From a checkpoint of a small transformer trained on Wikipedia: 91.3M parameters, a variant of Adam for these matrices.
MLP neurons of a small language model. Each row is named by its layer, matrix (up: input weights) and neuron, and shows model dimensions 442-633. Each number is 500 + 25 x the weight over its row's rms, rounded and kept within 0 to 999. Numbers have three digits each.
A block is one neuron, or neurons of one layer that tend to fire together. After each block is what it responds to, as a language model described it from the Wikipedia text at the highest values.

L3.up511:534511507500459499518501540480502499477529499582497502487480513520487551484520535486511522521515517505538527481525552528523524500497503498518488532508502519473521520499510462531502494493506452494461510504495467475499460498512526474497493513502492483497469500527515495436481492498480468502495539481498462469515501536509486556523518509507481509486532476456498503494454500491451498486528507525473501476512571493499475488495507465517540490518525515554499472505495492486461474498496496487503495484468484516480541491515499504491468538483474463509470466502507535531486492463539510495
L3.up793:508442465513486473481525520485485521485510500495489501494457483500537531494455490487487522538489526514459478500496489524547488499461535540556505466460507476493525507496465486510538500528498507482505478499502477532510469506488492473526481491538536497473504513518531493517506527504476541458512513477513456576531516432515476501516510519450450517502502490505494524482482520536543533496530469505481511477507531493486466491528510515512515493527519516504531476571477489441502493524441467466491507478479507511452504486486488526472476492503512547504520494499510536490471493521493513501
L3.up1044:510479489488524506500466495480490486492506494536478494462489430501513516510473509473496556553483458468507554534536498512505506507429508556536519539513484510521531480480472483528495505480497511460465490520478469517518499510475485499517517450511453492488500507544530508490491505526484530496518512504499475480503498471513452520593513544472516496475484486496493475506458500507516516517475509528497476432502483497476440543507562503537527498529530500535530501559455482512501486575460503487526534489480537552475521517511497488507468481498481523528506529487498516528511483512479537494
L3.up1141:477508500472493537531492492472491506490524523491488498454445506475516531494491513542500508515440553487502529475531530510547508514461499515531525500512479488497476527481493529527501468500513512436475474493499462509506451501500469476524540536509487499503499511526449530489519486476447481489516517469525485516508541451463477521552493512484479503517558497504505472507523547516524516511470476538531463468489467517535465539510537500461541499523498529542551511571477445484498481490495461471498518499479493530523511457548522561475462532513511538491516487500513501502491521490473515500
Description: The word "in" as a preposition, most strongly as "In" opening a new sentence or paragraph ("In 2002", "In general", "In the following").

L3.up377:521489553547455512513466501482507503507471517526491535455509504534479498491528470527460475496507459485514536471523484498443466539522507533485439456525522500508492511514498510551512517432552497528490495515490485532492508547516496454520515464510531458501499512465510481540458518500442440508447431497503483469473537508515534532544502520501460462479530494478510499531469490511476523458481485525494509473506523560448507452520478517530537463479471490503532551488480500513551497509471472533517505502470503523509550504525491519527518494517496512516517485486441492492481445510497508495
L3.up609:493491503489471445491492520529515503491517514480508529487454476544468522445523508512481497460460557519480512477471520508512519508519510523490471455479481461534508487487488505500529478525501515519459509474515477504524525485475488451472491560498554444485552495498482491516464527485467523519496539487522463489503518464500533508523489487462475520465538491572481489485576487522530517482502501506498541489449496470502513487496558484503490517528461528490497529531502462467502474530477515531493516483478483536541507464535515508491524470540545521486479511515497489465568495480499501468
L3.up703:477437482512477453495478494532515499503524482513498528528524500477501498504457479493510499479504508494464516469506523498481566504464554533471488485504486515535485522504501461526532446514510516522460495490495509456503498522494493459489478478535508447521516503520485517493493459488481519490510530523500482502507501490497524545520501516524533493448541510530501496457501529479516523423523476518518481521521511514465486484500528460514501473485424506497531504528468519515539463475480528523482518520473484550550524498475484528520501498482520498463521466532504495488532499481547507473
L3.up783:509509519505480530550514480499507523490539507515510511477508475509459524487483534568482448452491508496507504499526469530471510503462533516461525480486517516508510531500500511521462450504470480524506495462506483501503500501469488497515462464493480500465505484481492509534508547472467458539490474523498456481527538508523528527578515552525437503474567484510537497506496530515500462474513499512481515512486475544452484485508480488511517497484535500478489502532530509500501472514498501534564440471522507521533517455530510510536506468497534510501478504514493483477534485539495494423
Description: Last token of a cell's content in Wikipedia tables, just before the next "|", such as closing quotes of song titles, ")" or "Turnout"; also first prose words after infobox headers.

L5.up24:514522527460489547502520480513521488500498495488474482532490510571542536487491481506475506483520484515457535492521535492481491521496483513470483507512513480511512502490462502499535506491495492545477557491474492496517525526504471479526520497546493483510475518502521520574504498500506502501482481468492524498510499491485478498470476520519475478510514479544516498514512513465550535488496548474473486503511503470466458478458527475523504477502477476566550494483510468486481495436489505517514511462510513501518510557541529565485485492484449482505512499494497493496495478500483519530
L5.up31:493468535489479525497515479497487508515512511516507496562504499557529507495484526540508527498497435492485506488471485465479518524517469507471460506503523499495475512485502512494465484490539487500502497525493490486527525509490444482478513473523496501509457524506517501512485524560508498505487487524525468470496475437493499498519478541519487495509536489524503497552500494474516497448520492480515487482544496533467464467490494489502499458535520521533505490543472523522546528468466561552544448499545525518433543517500527510490519487481500530512543529525506508542551492493450523486
L5.up188:510487510507486530498554499553507501467486516526474528554500501562529518514490515513489509459483477501488520489477508496511512518496496503462495458466474505507509485496452519498486473490483523528461532558480488500517526483487445503500472488525477504547508523485445482522509507533489549508495494489478494468506534490475466473500479548495494456451550525540524521498470560511507494508487531461504462438515515512464477506500529503528507478502496481536493501494506535493502538467524510515520475477495518522491511511508507539478489469528491549518481514495494526502558498507494523480
L5.up466:536496528479527537481529484538506515467526533502491493508516499554507533488474509500500510504481512506493489506544514487529504456495520553433499494480493518550489493497493524502475424499510532516465501477483451494517508507513456464534491490507522511495453523498471508540502502522517505472482475516497512498505552504555487476511463527520493469491556454500493494493507499504501543440476536477514453460516503470481512498497520488506545507509526474569498470514517555506499478460493492524526500461507521497515518550515528538494522469463478525496500537492508507490521480498463479506
L5.up541:510492526475549505486532487488516484487498500463473510498526535544536517510462495512495502536479491496488501484500476495501483520492548521494506519485522497490499511477480505447490482476520532542483539521497458474519506492455506487494499472544484477471490506522517491545537517509522531525484486519537507495504534518499477484477511547479487491471510507505501506489535545509547457437518510495497425469524507478458484473514543477551526477508504485552495472517480518540519513446503441503516476455485510503511540531502478538487458463514481541494534439497526523511528498498469554477
L5.up656:480475482456480492491573483442473497498510500506467517502519513485479511476504504474479507497457501504481506526479528515505520555511529493507471499556511550521492515483484514548496468533533478523444469526508494503557571503481446502511515454468522493498529480480477510516491489485488500511468522543487440484507470515514492500501508501492528495559542546479513511525514545533508526510515459489506496513495508477465507516496482493539495507469442503535503536526517493495563533454488514476537472456522501505578510474492535500493512484519503476481532520497474535496493494548489508489
L5.up746:477491490541466546510514458546498529502468532544509506532504477549510503489452529486460502460497496506513528504513456485520525478492551527444475505485512511526517493475493526516465454509528521514474515496490499491515520510479483462510473513500509495503460519479481490516489506541541503501506507510491483461511523485490524510529471489514482508447529442530541502483547500530538537430467507506484489453466526445495499465503534498493553505527484476581529501518482510505537488460490485507544482498505507494516527528509541563487512476527437551498497487509510496505551501509494535482
L5.up1256:522536509508464529492529475509528471519448508476447499503511476564518540497475500513488482437526485499510507496484516465479556490481513527474502537490461499520485475467505521533474513507483519503474532538471504469519528475488485473541488525482472531480458531458513457550514478521500506544497512504515528512535473448507460497482495492501508492485525450516511479502524558502519522450511539470525499451500566493460481487479506478454535454489506497554540522546517512483501500528513449514508495496481515496478532501500553519482488463497460569486508484496541517492559499508490526503
Description: The pipe (or colon or period) closing the first cell of a wiki table row, after a row number or label such as Turnout, Total votes, Rank.

L5.up41:519506499562496508483580476442533493479484504469492490424529463526499466508459497539499530478500471479471508579482508516459438524471499539498484510504480504509484507494518439500495485441466525530490469549502489458479479509507479488490483514491502538487504486518467499480550497508478452515475481468528509488510492521512526539513531506517520476531526496498497500457483517506453518500512453504534458466487468503500523539487507512489509486475517492514531502532514500493527487516529492461522493464530465491496564500551543505457528522515475457531526499510518489488536544519504563503
L5.up92:489474524515498504481543467502556531539521472503493483498519506479513502504515513490513520512513482469519509506507475568442462550516481518497500503477491487461484512479531492469524520467488517487493455565497421498507477537490516497485493521539511539493496470502508497499521464490434477467507486460529489490505510477509481502501522510434527464465496537505496500488493498476526461517530500473520473522494462495506549541506486520463512505497500495496555478512536500510501465494514497512465512533522533483443508484526526516452483491485535487506539536465520481484488520543551514487
L5.up220:543524529467494518505529507461478492497471510501455479478499518510515444497499504533499485509488520510512504536483534504527500494487503521456435485522496516489490502484479509516491495470495506556438490518509494510502476486477489482490544500499497518522484479471491506494486466492486505510501497479491488455475489448467518508514519528458474491515475480526512532486533488524564542475495483499480513457512534513494445545539481525506501476525437501510522493557473468520549462498515524496502488511542514473477562452516543490470501505490464523502520482508520499531473485496500543530
L5.up247:543466516482483521525517520527525500537485503541511489497525526491504525474520500540489502531457508520516525523446509483460501469523499489499502462462493517538444491510472471521504521482482503499560493525489496487456492494492515495464478529468505510501473490522500498481490523476512464486502458507480496518511476503539480474494507533456482488526508506473489511539542475492475490524527464503501486445427512521541545504514500520480546509483476512554549477556459471503519498496543477483511487521487517502461506507491537481486492468470488482510557520512489488503525539504483494493
L5.up630:511445558468476524534507493510511502492492493536497538465557445475487450528466522509510511477525522476494517495486501506475514483546530492467498446504498483474469525507534490489515476473467494477530489515509511472515506501484523495506526506502490496516520483486439489496493471515498476504535534532482520489503537473453477523489498500468502533488511525476499491489513478479467477502503512489497503453552538534530465500521481508459522500496483509515487471509507460493503528494465479487534485498530544516490473466487485491483482493474488477523491552472458517527536468449497527539
L5.up717:506541516499507506495475483454541489533513503526540487530507502511452482512513536504478506491514486523537511493481529509509505497523488534510495489475462483498501525478513490513481474471500493523521491540502485470523480524512501470443506568550490547468523497474512487489520449516500495529528455490503518518484499512447494456498542501477513471491477482487484511509460543461484476456505472463515482472499525546477487513516505501518508489516496507512482523489536510484481477483504490475516511520520529506494523473510504496486531513494483497504526472496513501508545500477535504575
L5.up889:495484548456517460493491514515519479449497520483493514483506470479531512517435544519511486502445521494533521508525480492468467489532523515491473477506506469490479524489529567503487465518490516498502469516500463491459489498497483503496513495450491529506464499542411477524487457513483495533487511508494483478487545485455456494508507519500495447508501494493537517530540432528526483483534524485532472497516500489506521522507539528504541479515463508505504500528474534493503490482465478471510487508491494468484533513521518493496455477495462504525463521560508497484520487496521500506
L5.up1041:481476523517529491465533511547516489500477480491504522486462530508509470500529520510486521549512503526509521513471466495523511529511494468449492465477483513511477541487504493511522502442531517534483494517500493493509468464506480528476491479463498505470475507443524485511434485530509497477497473486487456456485466497534515474555491532482452512466530486453498478498436532492477520511470461496509488506471495504477500500512491508519509490518481479535510513509495535533516511499520527486509511478507451496488493511472544504491482497508481480565531497480496497517493524506473489507
Description: First token or word piece just after an opening quotation mark, as in "in|vestigation", "d|iverse", "g|ung-ho"; more weakly, tokens after brackets or line starts.

L2.up472:492489533540470435507502514516490513486494508501474530460529511491502518495476500475454487514497540489506488465490500467488512498533526509521478420481493460483445526473480460458504475521501520481510506513524504491530446537524466478507514508494556461536520546510496468525528502481517545503500535505485474519512483497513507487525494520492498478525477522512502524554486489498525555504503460473488518519477513529510514496541497500506532510464521483540489481510495518512537513477463505517489502507493491548505537455493493504513488498504494524499530490485506493475505483503517484547
L2.up1274:503522516500465478535523507506525516456501504523483532476489502448523500496485480513470495518488525518495465511511486474511500539507549514501490488550457510450480485476470486489519477551546486480495493456508501487517458523525484493511471485447512496524516528498478476537492498519486518517467488463519490500519488502511494476543513491502508489459493512511510517530484486483500511493534505525474497504490539494527463506536497503505525487496457512514510471494512506491510465493463492464516491523529520500494502509514512545493476498524523538480537488481526519490554478485518509512
Description: Mostly "In" opening a new paragraph before a year or phrase (In 2016, In addition); also table-header words and span verbs like lasted, runs.